Part of a small language model's weights: width 192.
MLP neurons of a small language model. Each row is named by its layer, matrix (gate and up: input weights) and neuron, and shows model dimensions 0-63. Each number is 50 + 10 x the weight over its row's rms, rounded and kept within 0 to 99. A neuron's up and down rows have the sign that makes its largest values positive.
Before each neuron's rows, "fires after" lists the tokens most often just before its 100 highest values on Wikipedia text that the model never trained on; "fires in" lists the words (lower case) most often at its 100 highest values on Wikipedia text that the model never trained on.

fires after: " M", "ar", "un", "em", "u", "o"
fires in: "may", "march", "june", "november", "july", "october"
L11.gate250:53 44 42 59 61 54 51 50 45 41 62 52 41 64 69 41 53 61 54 49 53 40 56 65 45 46 54 53 42 26 41 55 47 45 62 47 70 67 65 46 52 52 33 53 37 48 47 53 63 43 60 60 49 52 66 58 56 51 59 44 42 64 49 56
L11.up250:53 44 27 56 42 64 45 58 58 40 39 63 56 45 56 47 42 57 27 40 63 47 44 64 68 59 45 57 48 23 55 47 42 53 47 51 55 52 75 57 53 44 33 58 57 46 45 51 24 43 65 54 55 55 61 68 47 47 54 55 52 77 69 55

fires after: " W", " w", " T", " M", " t"
fires in: "world", "work", "working", "works", "tournament"
L4.gate508:54 44 51 48 76 40 60 51 39 43 67 61 62 43 38 47 73 63 67 42 56 58 57 59 73 43 66 50 47 54 43 53 61 39 50 52 49 50 52 42 46 42 54 34 52 45 49 44 45 35 41 64 41 35 71 58 57 51 55 56 58 43 71 52
L4.up508:47 54 49 51 71 47 71 51 34 51 48 54 48 45 35 39 77 59 59 40 59 50 44 54 61 51 51 48 45 50 46 55 64 34 49 63 49 50 55 39 46 28 57 43 52 46 54 52 42 38 42 59 35 29 62 61 62 47 55 54 51 53 79 43

fires after: " L", " l", "L"
fires in: "like", "league", "li", "lee", "liberal", "library"
L4.gate183:55 59 35 57 44 34 26 47 56 57 60 63 46 52 40 39 50 35 25 49 53 56 37 55 55 59 65 53 58 44 67 55 37 59 54 73 47 50 25 59 51 38 74 47 49 64 49 51 55 52 45 56 63 43 68 53 53 60 75 44 49 51 46 38
L4.up183:53 53 50 44 58 40 60 57 60 64 42 44 45 33 37 71 48 51 57 63 64 50 32 62 76 43 54 50 44 58 40 67 82 51 73 31 48 52 60 53 63 59 46 50 50 67 51 48 52 50 51 69 58 56 52 47 50 32 37 66 41 44 57 57

fires after: "il", "v", "re", "er", "ov", "or"
fires in: "film", "is", "event", "movie", "events", "story"
L12.gate320:47 54 64 41 44 39 28 40 56 30 41 51 51 60 52 46 61 48 40 49 61 44 36 47 41 46 68 48 54 61 49 43 46 50 52 36 41 36 64 60 51 53 55 54 58 59 57 56 75 44 48 73 52 39 40 46 68 60 52 47 59 47 56 54
L12.up320:44 42 52 56 43 59 55 60 58 55 51 32 58 46 56 56 50 37 26 44 48 38 50 55 53 59 37 52 66 64 61 37 64 72 60 42 54 48 37 34 52 53 25 63 70 43 58 35 45 64 47 26 51 39 56 51 43 55 31 58 53 75 61 55

fires after: " n", " N", "i", " t", "an", " an"
fires in: "no", "many", "six", "any"
L8.gate293:71 63 49 49 49 49 55 50 64 47 40 45 51 59 40 41 54 58 52 46 62 24 41 49 57 41 53 50 41 49 41 55 35 54 57 52 67 60 58 69 50 33 50 57 60 60 43 46 64 51 65 44 64 37 62 39 39 50 45 50 35 45 52 51
L8.up293:64 42 35 35 53 52 69 42 65 56 66 52 56 64 61 44 35 41 67 52 49 51 53 44 48 50 36 25 51 66 55 40 58 52 45 53 60 46 38 56 50 49 38 62 61 47 47 46 53 36 69 40 55 38 61 45 36 41 44 59 55 41 33 63

fires after: " f", " d", " F", "f"
fires in: "final", "details", "five", "finals", "father", "safety"
L4.gate376:57 56 61 38 59 40 58 25 41 45 51 52 37 42 59 39 52 54 51 38 41 56 62 59 56 36 69 66 49 48 45 45 59 35 51 53 61 58 53 51 41 53 51 50 50 52 59 55 63 55 70 52 53 39 47 49 41 57 39 55 46 60 48 37
L4.up376:51 55 56 37 53 40 53 23 37 49 48 49 40 44 52 31 46 50 54 40 39 62 59 57 56 43 61 64 43 50 44 56 62 40 53 52 61 50 60 54 49 60 51 57 43 53 55 46 70 51 70 63 58 34 52 44 42 55 37 51 48 59 40 41

fires after: " C", " c", "c"
fires in: "central", "center", "canadian", "canada", "century", "centre"
L9.gate387:50 29 70 66 45 66 45 51 43 65 43 46 40 55 38 33 46 51 50 40 35 34 61 40 33 53 60 28 44 41 48 31 49 41 37 47 53 45 49 66 46 57 45 66 64 46 57 51 45 53 63 38 54 55 52 66 53 60 47 43 42 50 50 62
L9.up387:45 52 49 59 51 61 43 58 49 42 36 32 45 69 38 63 46 69 27 36 39 36 38 30 68 38 56 49 41 44 42 50 69 44 51 61 49 54 56 31 60 70 51 50 48 51 58 57 52 57 36 51 49 54 48 51 40 74 53 44 49 40 48 54

fires after: " c", " C", "n", " M", "c", "y"
fires in: "county", "country", "announced", "council", "young"
L2.gate478:53 73 31 58 47 46 46 55 35 59 53 55 49 60 60 55 53 33 48 32 44 45 63 35 58 51 48 45 52 27 65 60 41 44 58 53 55 31 46 59 45 35 51 35 61 41 53 60 51 50 48 50 51 55 40 57 54 52 48 43 50 50 50 51
L2.up478:50 71 29 58 43 60 60 57 48 54 43 58 39 53 69 44 52 35 41 31 61 48 60 46 65 55 54 50 58 39 66 54 46 48 55 51 64 29 54 69 35 43 53 41 52 35 60 58 50 45 46 49 47 62 46 56 45 57 63 59 54 41 55 49

fires after: " m", "an", "a", " an", "ver", "al"
fires in: "most", "many", "each", "any", "every"
L8.gate55:43 50 36 51 27 52 58 56 38 46 61 41 57 39 45 53 52 51 52 41 43 28 56 47 53 50 56 61 58 53 55 29 41 35 64 49 49 55 54 32 43 63 40 49 65 49 56 31 54 50 51 41 47 54 62 41 52 56 26 54 62 44 35 56
L8.up55:47 31 37 58 28 65 56 51 36 38 32 34 61 59 45 47 63 48 47 38 33 29 56 32 65 35 44 42 54 49 31 35 56 50 50 61 51 72 54 41 53 53 49 48 54 45 45 52 70 54 60 51 36 48 52 49 47 47 41 43 56 51 57 59

fires after: " b", " B"
fires in: "back", "both", "book", "backing", "brother"
L4.gate265:59 60 59 63 43 40 51 45 21 43 61 54 58 53 46 53 35 42 55 66 43 47 47 36 42 55 58 61 48 59 71 43 62 36 38 55 55 43 52 46 50 55 68 54 54 35 47 67 39 42 39 40 35 53 58 45 40 57 61 49 48 40 66 44
L4.up265:66 52 60 44 41 42 46 41 45 47 57 62 64 38 46 65 40 37 46 66 56 42 43 38 31 58 51 57 51 69 65 48 40 49 61 59 44 70 45 57 62 51 76 52 54 29 56 67 45 36 47 46 38 63 62 46 50 63 81 47 58 46 55 52

fires after: "nd", "t", "f", "in", " B", "or"
fires in: "under", "until", "before", "since", "by", "to"
L13.gate328:42 43 44 42 48 61 58 44 55 50 56 62 65 40 65 51 42 51 54 61 32 40 44 48 53 42 56 55 51 44 54 53 47 26 45 40 67 45 41 40 36 51 48 51 60 50 46 36 57 53 55 48 62 62 56 53 48 50 67 44 42 42 36 49
L13.up328:55 53 39 49 51 37 37 52 44 43 41 56 57 54 47 45 58 50 61 59 55 49 49 40 52 54 54 36 48 39 48 25 52 46 41 55 65 51 52 49 54 34 43 54 59 47 48 55 57 55 56 43 75 57 71 64 39 59 47 45 59 53 55 45

fires after: "t", "f", "ow", "in", " W", " O"
fires in: "following", "after", "until", "since", "with"
L7.gate373:45 42 48 33 74 50 59 48 53 50 58 56 49 55 47 45 42 55 58 35 47 36 49 29 43 42 37 67 50 30 52 62 56 44 64 51 47 56 43 46 50 47 14 53 57 46 56 40 55 44 51 45 59 56 40 51 41 51 64 35 42 54 39 43
L7.up373:26 59 49 37 54 26 35 39 47 60 51 53 31 61 42 58 51 51 67 73 60 38 68 52 46 48 38 40 54 40 43 29 41 44 61 49 59 57 32 38 56 32 25 48 49 63 54 60 59 61 43 58 50 38 42 60 53 64 66 26 59 62 51 60

fires after: " wh", "he", " H", " h"
fires in: "who", "where", "however", "what"
L5.gate262:43 54 52 48 38 79 41 40 48 54 53 64 78 63 33 49 53 50 53 49 52 44 69 40 51 38 50 47 54 57 41 44 45 44 63 42 62 50 44 48 52 38 59 44 47 51 40 49 58 55 61 30 49 43 57 33 41 43 61 24 43 51 58 36
L5.up262:66 44 33 52 60 64 42 47 52 48 42 48 40 55 54 73 58 69 53 39 53 47 40 52 39 49 56 44 52 26 61 51 48 43 53 62 56 53 53 49 55 39 48 66 41 54 35 46 54 73 44 53 46 60 37 55 40 51 34 39 40 54 35 54

fires after: " c", " C"
fires in: "city", "central", "called", "center", "century", "centre"
L7.gate55:36 58 60 67 67 56 42 43 51 57 62 50 32 59 57 35 59 59 39 46 47 41 43 51 45 34 49 48 58 53 26 48 62 48 63 42 35 35 38 56 58 59 67 69 54 44 48 55 60 54 56 48 43 57 37 61 48 68 57 52 30 74 54 47
L7.up55:37 50 52 71 51 61 35 53 49 53 55 32 40 58 47 37 61 52 38 59 49 54 46 43 50 40 40 59 60 51 16 44 59 61 60 49 39 48 36 61 63 58 63 53 54 45 48 60 63 59 56 41 24 48 34 52 35 55 68 61 32 55 48 58

fires after: "e", "l", " se", "art", "ost", "%"
fires in: "of", "weiss"
L11.gate380:65 57 49 40 47 56 48 64 51 63 47 65 47 40 56 51 41 65 59 51 54 35 39 54 62 30 40 50 30 54 41 49 73 40 51 53 59 56 43 50 59 62 42 40 56 63 49 42 33 47 40 79 49 54 50 61 41 62 43 40 47 43 55 45
L11.up380:54 60 44 38 33 39 42 45 48 64 47 60 51 46 43 55 65 55 63 61 51 57 46 51 35 46 53 33 49 53 46 60 57 55 52 54 48 38 39 43 52 50 50 47 42 52 49 43 45 32 36 48 48 38 48 42 66 58 50 48 53 31 53 52

fires after: "g", "r", "u", "em", "o"
fires in: "april", "august", "july", "november", "september", "january"
L7.gate96:42 39 36 53 63 44 57 57 56 32 57 49 63 59 60 44 43 41 35 57 74 53 73 61 49 50 46 52 70 48 46 45 45 56 56 43 45 40 68 54 72 55 52 60 58 62 40 39 43 63 33 47 52 69 50 63 70 48 59 53 43 42 50 44
L7.up96:34 50 29 49 44 48 48 55 62 51 33 39 43 37 48 56 43 46 53 34 65 46 49 65 50 55 46 55 26 30 63 40 54 50 58 44 41 59 56 54 44 54 55 43 47 68 42 45 56 50 52 52 70 57 61 44 53 59 59 52 58 73 57 70

fires after: " L", " l", " wh", " R", " G"
fires in: "while", "like", "li", "liberal", "library", "rio"
L4.gate44:45 49 36 42 62 40 58 54 63 52 53 54 44 43 45 64 61 49 57 40 48 40 54 58 66 38 65 60 55 44 45 74 55 58 50 47 48 43 40 61 66 59 55 54 54 69 63 50 41 43 40 48 42 41 48 40 39 47 35 42 56 53 70 47
L4.up44:53 49 41 36 56 52 54 48 59 60 51 38 54 50 58 51 31 48 47 73 59 35 49 45 43 45 56 48 60 58 71 64 54 54 65 39 48 39 65 64 48 64 43 43 44 68 60 40 40 63 48 64 53 52 50 66 43 45 45 48 48 48 57 48

fires after: " C", " t", " T", "c", " M"
fires in: "tour", "county", "tournament", "court", "announced", "country"
L4.gate108:62 51 57 54 55 52 59 73 40 46 42 57 61 55 42 61 50 76 56 37 46 55 74 48 65 43 58 37 75 44 30 50 45 50 60 65 53 53 23 61 45 33 27 32 57 47 40 53 47 33 35 49 35 48 50 57 45 57 58 48 58 55 50 44
L4.up108:55 59 38 58 47 40 56 42 35 49 52 57 53 44 61 49 50 53 42 29 49 51 62 45 59 50 35 57 41 58 54 66 48 40 63 53 47 38 36 46 33 46 34 40 60 32 52 53 39 52 51 52 54 70 55 67 47 45 52 50 57 52 62 48

fires after: "ed", " B", "ated", "f", "en"
fires in: "by", "with"
L7.gate109:36 41 57 54 48 39 52 31 44 54 39 45 67 48 42 55 58 37 36 55 46 42 65 43 42 38 58 55 56 49 44 46 57 49 49 61 52 41 68 47 53 48 49 56 42 48 44 26 62 68 50 38 35 50 47 47 31 53 35 54 49 50 56 60
L7.up109:35 53 62 61 50 47 51 32 41 57 50 43 68 54 44 54 61 33 54 56 52 46 67 43 50 43 56 36 48 48 58 50 58 53 46 64 51 49 72 58 60 52 52 60 46 48 49 30 61 70 47 36 38 50 50 41 45 48 33 59 58 48 48 52

fires after: "t", " T", "in", "T"
fires in: "into", "until", "since", "to", "tokyo"
L6.gate236:54 40 61 60 86 46 56 37 56 44 49 64 44 58 62 29 42 59 60 58 43 49 44 36 68 57 48 33 57 52 56 34 54 46 58 59 56 41 46 55 57 28 39 54 64 38 55 52 49 52 54 40 56 64 50 59 59 52 46 51 51 52 60 34
L6.up236:46 52 46 50 76 49 54 50 47 38 40 63 71 66 49 30 47 51 60 51 31 54 49 41 59 50 52 39 46 56 44 31 43 58 62 67 56 53 38 58 54 18 40 52 49 42 51 54 33 54 51 42 45 58 43 58 41 50 69 42 41 50 54 29

fires after: "o", " W", "a", "W", ","
fires in: "john", "which", "while", "who", "mohammed"
L2.gate87:31 53 58 26 55 73 57 47 65 58 34 50 51 32 60 48 36 48 42 48 45 49 49 42 57 55 63 45 43 44 68 43 54 42 57 44 31 56 37 52 49 25 57 42 57 47 42 56 44 46 33 50 44 56 36 60 28 43 57 42 53 51 34 57
L2.up87:31 56 57 28 51 70 61 50 66 57 36 49 46 31 60 47 36 57 48 41 44 56 57 40 62 56 69 36 40 44 64 47 58 36 58 38 37 57 38 51 49 24 55 38 48 50 48 48 56 47 37 53 54 57 28 50 37 34 60 44 52 49 28 65

fires after: " l", " St", "l", " L", " wh"
fires in: "later", "states", "local", "legislative", "located"
L7.gate330:72 46 40 62 36 42 52 58 34 56 62 58 62 41 42 66 40 42 61 32 47 53 45 54 49 45 61 56 49 66 49 61 44 64 41 38 42 50 43 60 48 28 46 44 71 54 54 50 57 52 54 50 41 51 62 50 44 51 52 52 38 56 51 52
L7.up330:69 55 41 66 36 36 48 65 36 55 48 54 62 41 44 56 43 34 73 47 37 54 56 63 53 70 48 63 47 68 62 54 42 61 50 53 44 58 49 66 49 38 58 55 69 45 54 54 58 51 48 57 38 43 62 42 38 45 61 45 50 60 51 34

fires after: "u", "g"
fires in: "january", "august", "february"
L2.gate153:52 56 47 46 42 56 61 65 60 46 47 67 42 54 55 59 38 39 67 62 49 45 42 44 58 46 37 53 60 45 55 44 56 53 47 72 42 52 48 60 75 48 48 63 49 62 30 44 49 73 58 50 59 56 50 54 37 52 61 43 51 44 39 53
L2.up153:48 55 38 54 63 40 65 68 38 39 49 52 38 66 56 57 38 52 57 60 49 52 36 59 61 47 47 38 45 47 36 59 64 50 48 76 45 49 55 61 64 44 66 70 64 51 41 44 45 71 59 49 69 53 54 51 48 53 50 46 44 61 55 49

fires after: " b", " f", " B", "B"
fires in: "both", "found", "body", "back", "founded", "founding"
L5.gate5:56 40 52 47 36 42 34 68 45 29 50 52 65 49 43 48 40 36 51 61 46 50 35 36 44 38 58 63 49 61 57 47 50 34 65 34 53 49 30 43 47 60 57 48 50 45 41 57 62 40 46 39 52 58 72 47 45 47 52 48 31 34 57 41
L5.up5:59 38 39 55 35 58 41 57 53 33 44 39 61 50 52 60 44 31 48 57 50 64 41 46 38 55 58 61 38 72 63 51 49 45 67 42 58 50 34 50 38 54 59 51 43 58 32 71 61 35 57 51 47 51 64 38 45 51 65 41 37 38 58 53

fires after: "et", "il", "re", "i", "e", "ro"
fires in: "between", "family", "piotr"
L8.gate449:51 37 54 43 59 51 69 52 41 36 65 47 49 54 62 45 53 29 37 49 46 26 64 40 75 40 55 56 58 54 34 60 51 62 39 39 75 57 61 53 40 56 62 48 40 58 42 50 46 65 59 42 59 49 54 59 64 54 27 50 49 35 52 50
L8.up449:60 46 53 50 48 53 48 53 66 54 49 47 42 50 58 47 36 34 53 66 75 46 43 59 28 41 37 50 51 41 51 52 69 65 48 52 66 56 42 38 46 59 61 31 50 60 41 50 64 36 72 49 50 33 49 52 42 51 39 56 54 34 54 54

fires after: " c", "ist", " C", "et", " T"
fires in: "court", "history", "courts", "pettersson", "source", "tour"
L10.gate73:56 49 62 29 53 48 43 57 58 52 53 75 48 50 34 65 53 55 53 26 53 51 67 35 60 56 54 53 38 43 46 56 46 55 41 49 53 52 25 60 56 34 63 44 61 54 38 55 63 50 47 40 55 72 59 48 67 45 50 45 43 43 50 45
L10.up73:52 61 45 53 59 59 55 51 51 48 60 65 35 79 57 47 45 61 47 53 40 45 58 43 62 35 45 72 68 48 50 65 43 64 61 58 67 51 55 51 50 51 56 58 52 35 44 50 47 64 40 42 35 57 43 67 56 41 54 62 56 62 63 52

fires after: "iv", " w", " was", "in", "ed"
fires in: "won", "received", "in", "elected"
L14.gate42:50 31 58 49 51 49 33 42 47 54 63 38 59 37 43 39 38 44 43 47 67 59 62 46 47 39 43 38 63 46 40 63 51 29 49 49 34 46 55 49 53 57 68 40 58 65 54 49 42 38 46 38 38 38 35 36 44 43 44 42 60 31 58 46
L14.up42:47 42 36 47 47 56 45 60 44 66 55 49 44 51 60 65 39 59 62 39 48 64 29 43 51 63 38 59 46 44 58 40 42 51 47 54 69 61 40 56 57 61 45 55 52 55 43 53 61 60 58 37 48 46 53 55 56 55 56 46 58 40 55 41

fires after: "u", "g", "un", "o"
fires in: "july", "august", "june", "january", "october"
L6.gate76:45 36 21 50 54 48 58 56 59 39 62 64 53 56 59 58 57 54 47 61 66 41 59 67 55 56 49 66 55 33 71 44 41 42 58 56 45 48 60 57 57 48 46 55 57 61 37 53 48 53 49 35 53 61 47 60 53 42 55 45 60 43 45 22
L6.up76:54 63 24 43 69 53 69 59 51 41 56 37 46 56 55 55 42 42 41 59 65 55 59 65 73 54 52 44 45 53 42 46 53 45 66 43 48 48 53 41 60 54 65 50 42 61 50 45 50 45 65 69 68 58 42 55 44 44 45 50 54 54 56 56

fires after: "-", "ber", ",", "ly", " in", "our"
fires in: "2016", "2013", "2014", "2012", "2018", "2017"
L9.gate159:43 58 51 61 58 42 55 63 61 52 43 46 38 55 70 36 59 39 44 47 57 64 53 60 51 45 48 64 64 50 41 37 53 32 57 33 51 58 40 33 40 79 44 61 46 41 30 56 58 49 51 73 45 46 43 72 58 37 42 49 55 54 55 54
L9.up159:47 80 76 47 42 46 39 57 59 47 56 36 56 40 38 63 43 50 64 42 51 49 30 37 45 50 63 52 35 58 43 38 33 65 49 47 51 43 55 57 57 62 57 50 72 19 64 46 59 61 57 66 45 58 54 42 32 43 52 41 48 51 50 45

fires after: " the", " l", " The"
fires in: "they", "local", "top", "original", "town", "located"
L9.gate427:63 30 61 54 53 61 61 61 51 37 52 45 51 39 54 45 37 52 56 39 36 33 46 49 60 40 47 54 50 69 73 66 28 47 44 66 55 37 53 48 51 40 58 38 66 55 54 42 68 52 40 51 23 36 38 41 62 52 38 43 62 32 60 50
L9.up427:35 47 49 64 45 53 60 49 61 50 50 53 47 45 70 44 53 45 71 38 52 58 48 65 68 52 64 52 38 38 51 49 58 56 43 57 45 33 49 46 34 60 79 50 49 45 54 40 60 49 43 55 53 42 64 44 39 32 63 42 57 40 31 42

fires after: "h", " wh", " H", " d", " h", " th"
fires in: "this", "which", "however", "his", "due"
L10.gate75:62 47 64 50 48 61 41 50 39 52 62 46 64 40 32 43 64 65 52 57 51 47 51 47 57 62 45 48 49 45 57 55 71 52 49 41 68 54 58 50 52 38 38 50 52 54 45 55 35 56 58 30 54 31 51 45 44 43 64 32 44 41 53 64
L10.up75:46 65 66 50 60 70 55 41 49 35 58 47 48 44 63 46 68 36 63 56 48 54 49 43 36 43 48 42 51 38 63 52 36 47 57 50 50 50 59 38 37 40 46 54 51 35 47 41 75 35 52 52 49 52 55 53 44 66 64 49 46 50 45 56

fires after: " N", " n", " T", " l", "T", " L"
fires in: "no", "to", "tokyo"
L4.gate155:59 53 54 46 59 44 62 34 67 57 41 52 62 49 47 57 54 34 68 57 37 45 60 35 58 40 40 55 44 84 39 41 51 35 59 43 52 37 41 51 36 35 50 47 55 47 63 66 52 55 57 44 70 62 55 52 37 62 73 58 52 51 42 41
L4.up155:48 39 79 62 55 42 51 52 51 52 40 59 50 61 49 44 44 63 49 34 44 43 44 58 61 52 45 36 45 36 58 59 40 42 33 36 40 53 44 39 54 50 56 36 39 52 51 45 63 53 69 50 51 71 59 68 49 55 48 64 41 44 58 48

fires after: "1", "2", "7", "4", "5", "9"
fires in: "july", "march", "september", "january", "june", "may"
L14.gate40:58 49 18 43 49 37 46 64 56 62 41 41 46 46 42 46 48 59 44 54 47 53 81 49 41 53 54 42 54 41 40 39 53 62 37 51 64 59 41 52 56 43 47 52 43 41 43 52 61 31 40 61 55 72 52 63 48 59 55 55 56 37 38 52
L14.up40:45 67 57 56 45 48 33 50 37 24 53 50 31 39 63 41 48 51 45 63 75 51 37 54 66 55 68 56 59 48 43 40 43 46 55 58 60 54 52 45 45 38 44 54 50 51 44 51 44 65 53 61 49 43 50 48 58 41 48 31 47 55 64 71

fires after: " f", " F", "o", "ol", "F"
fires in: "football", "footballer", "following", "father", "fifth"
L3.gate289:54 35 51 41 27 58 46 43 60 54 33 43 39 50 62 45 51 62 27 75 63 55 55 52 39 55 49 64 51 52 47 37 57 42 65 49 53 41 42 49 55 59 57 51 39 38 43 50 38 35 38 47 47 52 47 51 51 35 54 64 45 58 65 44
L3.up289:60 43 39 51 41 41 36 35 49 46 68 54 65 43 50 60 67 49 44 48 45 43 62 56 46 56 41 65 62 50 45 45 42 34 42 58 48 63 48 52 66 47 52 56 50 54 60 62 40 32 63 60 33 53 62 40 55 57 47 60 58 60 75 52

fires after: " N", " n", "n"
fires in: "no", "native", "navy"
L4.gate180:66 50 80 62 47 46 69 46 61 55 48 53 50 42 54 50 50 46 62 49 36 48 59 32 41 33 36 56 59 62 42 46 44 43 49 42 38 37 44 43 32 50 57 59 50 58 52 55 51 47 64 52 57 60 41 47 28 36 72 43 26 60 36 47
L4.up180:59 43 65 69 44 60 48 38 39 47 60 57 47 70 58 55 47 66 75 59 30 40 42 56 55 50 45 59 49 51 49 50 28 51 33 50 47 49 28 32 36 48 50 53 38 49 46 47 57 32 53 43 47 55 49 60 37 34 60 51 48 61 51 64

fires after: " f", " F", " D"
fires in: "february", "december", "featured", "features", "featuring", "feel"
L5.gate397:63 35 48 30 66 41 43 21 53 48 58 46 55 66 55 48 56 50 54 56 41 48 49 55 43 49 52 52 46 42 52 52 56 52 52 43 43 40 46 50 55 30 58 43 43 49 30 58 49 44 63 57 70 35 35 54 50 52 40 57 37 45 51 32
L5.up397:65 26 44 39 49 45 35 22 44 49 56 50 50 63 46 48 58 53 56 56 48 50 48 52 39 49 50 54 38 42 50 48 54 57 52 44 47 52 54 47 56 41 52 44 46 47 32 56 56 44 61 55 64 42 44 38 39 50 33 60 38 47 51 29

fires after: "ol", "an", "ver", "m", " an", " wh"
fires in: "many", "several", "following", "among", "any", "followed"
L8.gate284:39 54 23 57 55 40 41 51 42 53 45 64 50 47 32 47 49 40 37 35 49 11 61 50 59 52 58 46 55 57 49 58 32 46 43 42 47 73 58 49 37 50 46 42 56 59 59 50 50 34 53 50 48 57 45 63 45 51 48 51 53 60 39 49
L8.up284:54 57 29 58 45 63 74 38 55 42 48 66 42 61 61 39 44 45 57 45 52 43 33 50 48 50 47 53 67 47 46 60 47 58 44 52 66 54 62 52 51 53 31 51 57 58 60 52 37 34 66 44 29 47 47 52 61 55 31 48 60 50 41 54

fires after: " c", " C", "n", " M", "y", " Y"
fires in: "county", "country", "announced", "young", "council", "counties"
L2.gate380:44 47 27 54 60 52 62 39 57 45 41 39 44 45 44 54 51 47 41 54 51 63 66 53 56 41 67 54 42 36 49 36 43 57 72 50 58 38 48 51 48 51 26 44 45 75 47 59 58 26 41 40 59 41 38 41 48 57 47 63 39 49 45 33
L2.up380:63 59 56 55 13 56 36 52 42 50 43 39 63 54 54 42 44 48 37 23 49 53 57 53 52 51 50 56 52 53 55 70 52 56 48 42 63 57 51 56 39 27 62 46 56 49 40 44 31 67 52 42 29 57 55 50 39 35 56 53 48 46 52 55

fires after: " f", "e", " F", "f"
fires in: "football", "footballer", "father", "faced", "featured", "featuring"
L4.gate4:63 45 48 41 59 51 41 28 45 56 57 39 40 62 50 56 53 66 40 68 51 49 47 55 46 42 58 37 59 46 44 28 63 44 42 51 59 47 37 54 49 56 65 54 48 31 28 65 38 42 52 66 40 44 40 46 39 52 46 79 63 53 58 33
L4.up4:60 55 51 49 50 43 41 27 38 58 51 40 41 61 46 44 56 38 38 71 47 64 51 58 54 60 58 44 51 52 48 37 76 40 56 58 51 57 44 62 43 37 55 48 48 51 42 67 40 31 55 64 45 46 43 48 41 61 45 65 55 70 49 44

fires after: ",", " W", " of", "W", "s,"
fires in: "which", "who", "while", "white", "what"
L6.gate461:43 58 54 56 48 41 59 39 58 57 48 62 40 34 39 71 44 52 40 70 51 43 60 50 53 51 54 53 61 40 51 58 61 46 52 55 39 42 52 43 45 41 27 56 44 52 64 47 58 47 51 52 34 61 32 50 44 45 71 45 38 45 42 48
L6.up461:46 54 39 55 64 47 51 45 57 53 45 52 41 31 30 55 42 49 47 57 41 52 42 58 56 48 55 49 56 41 63 56 57 44 60 52 58 44 51 32 52 37 37 46 38 49 54 60 49 41 48 55 43 52 36 65 47 57 72 31 46 46 44 42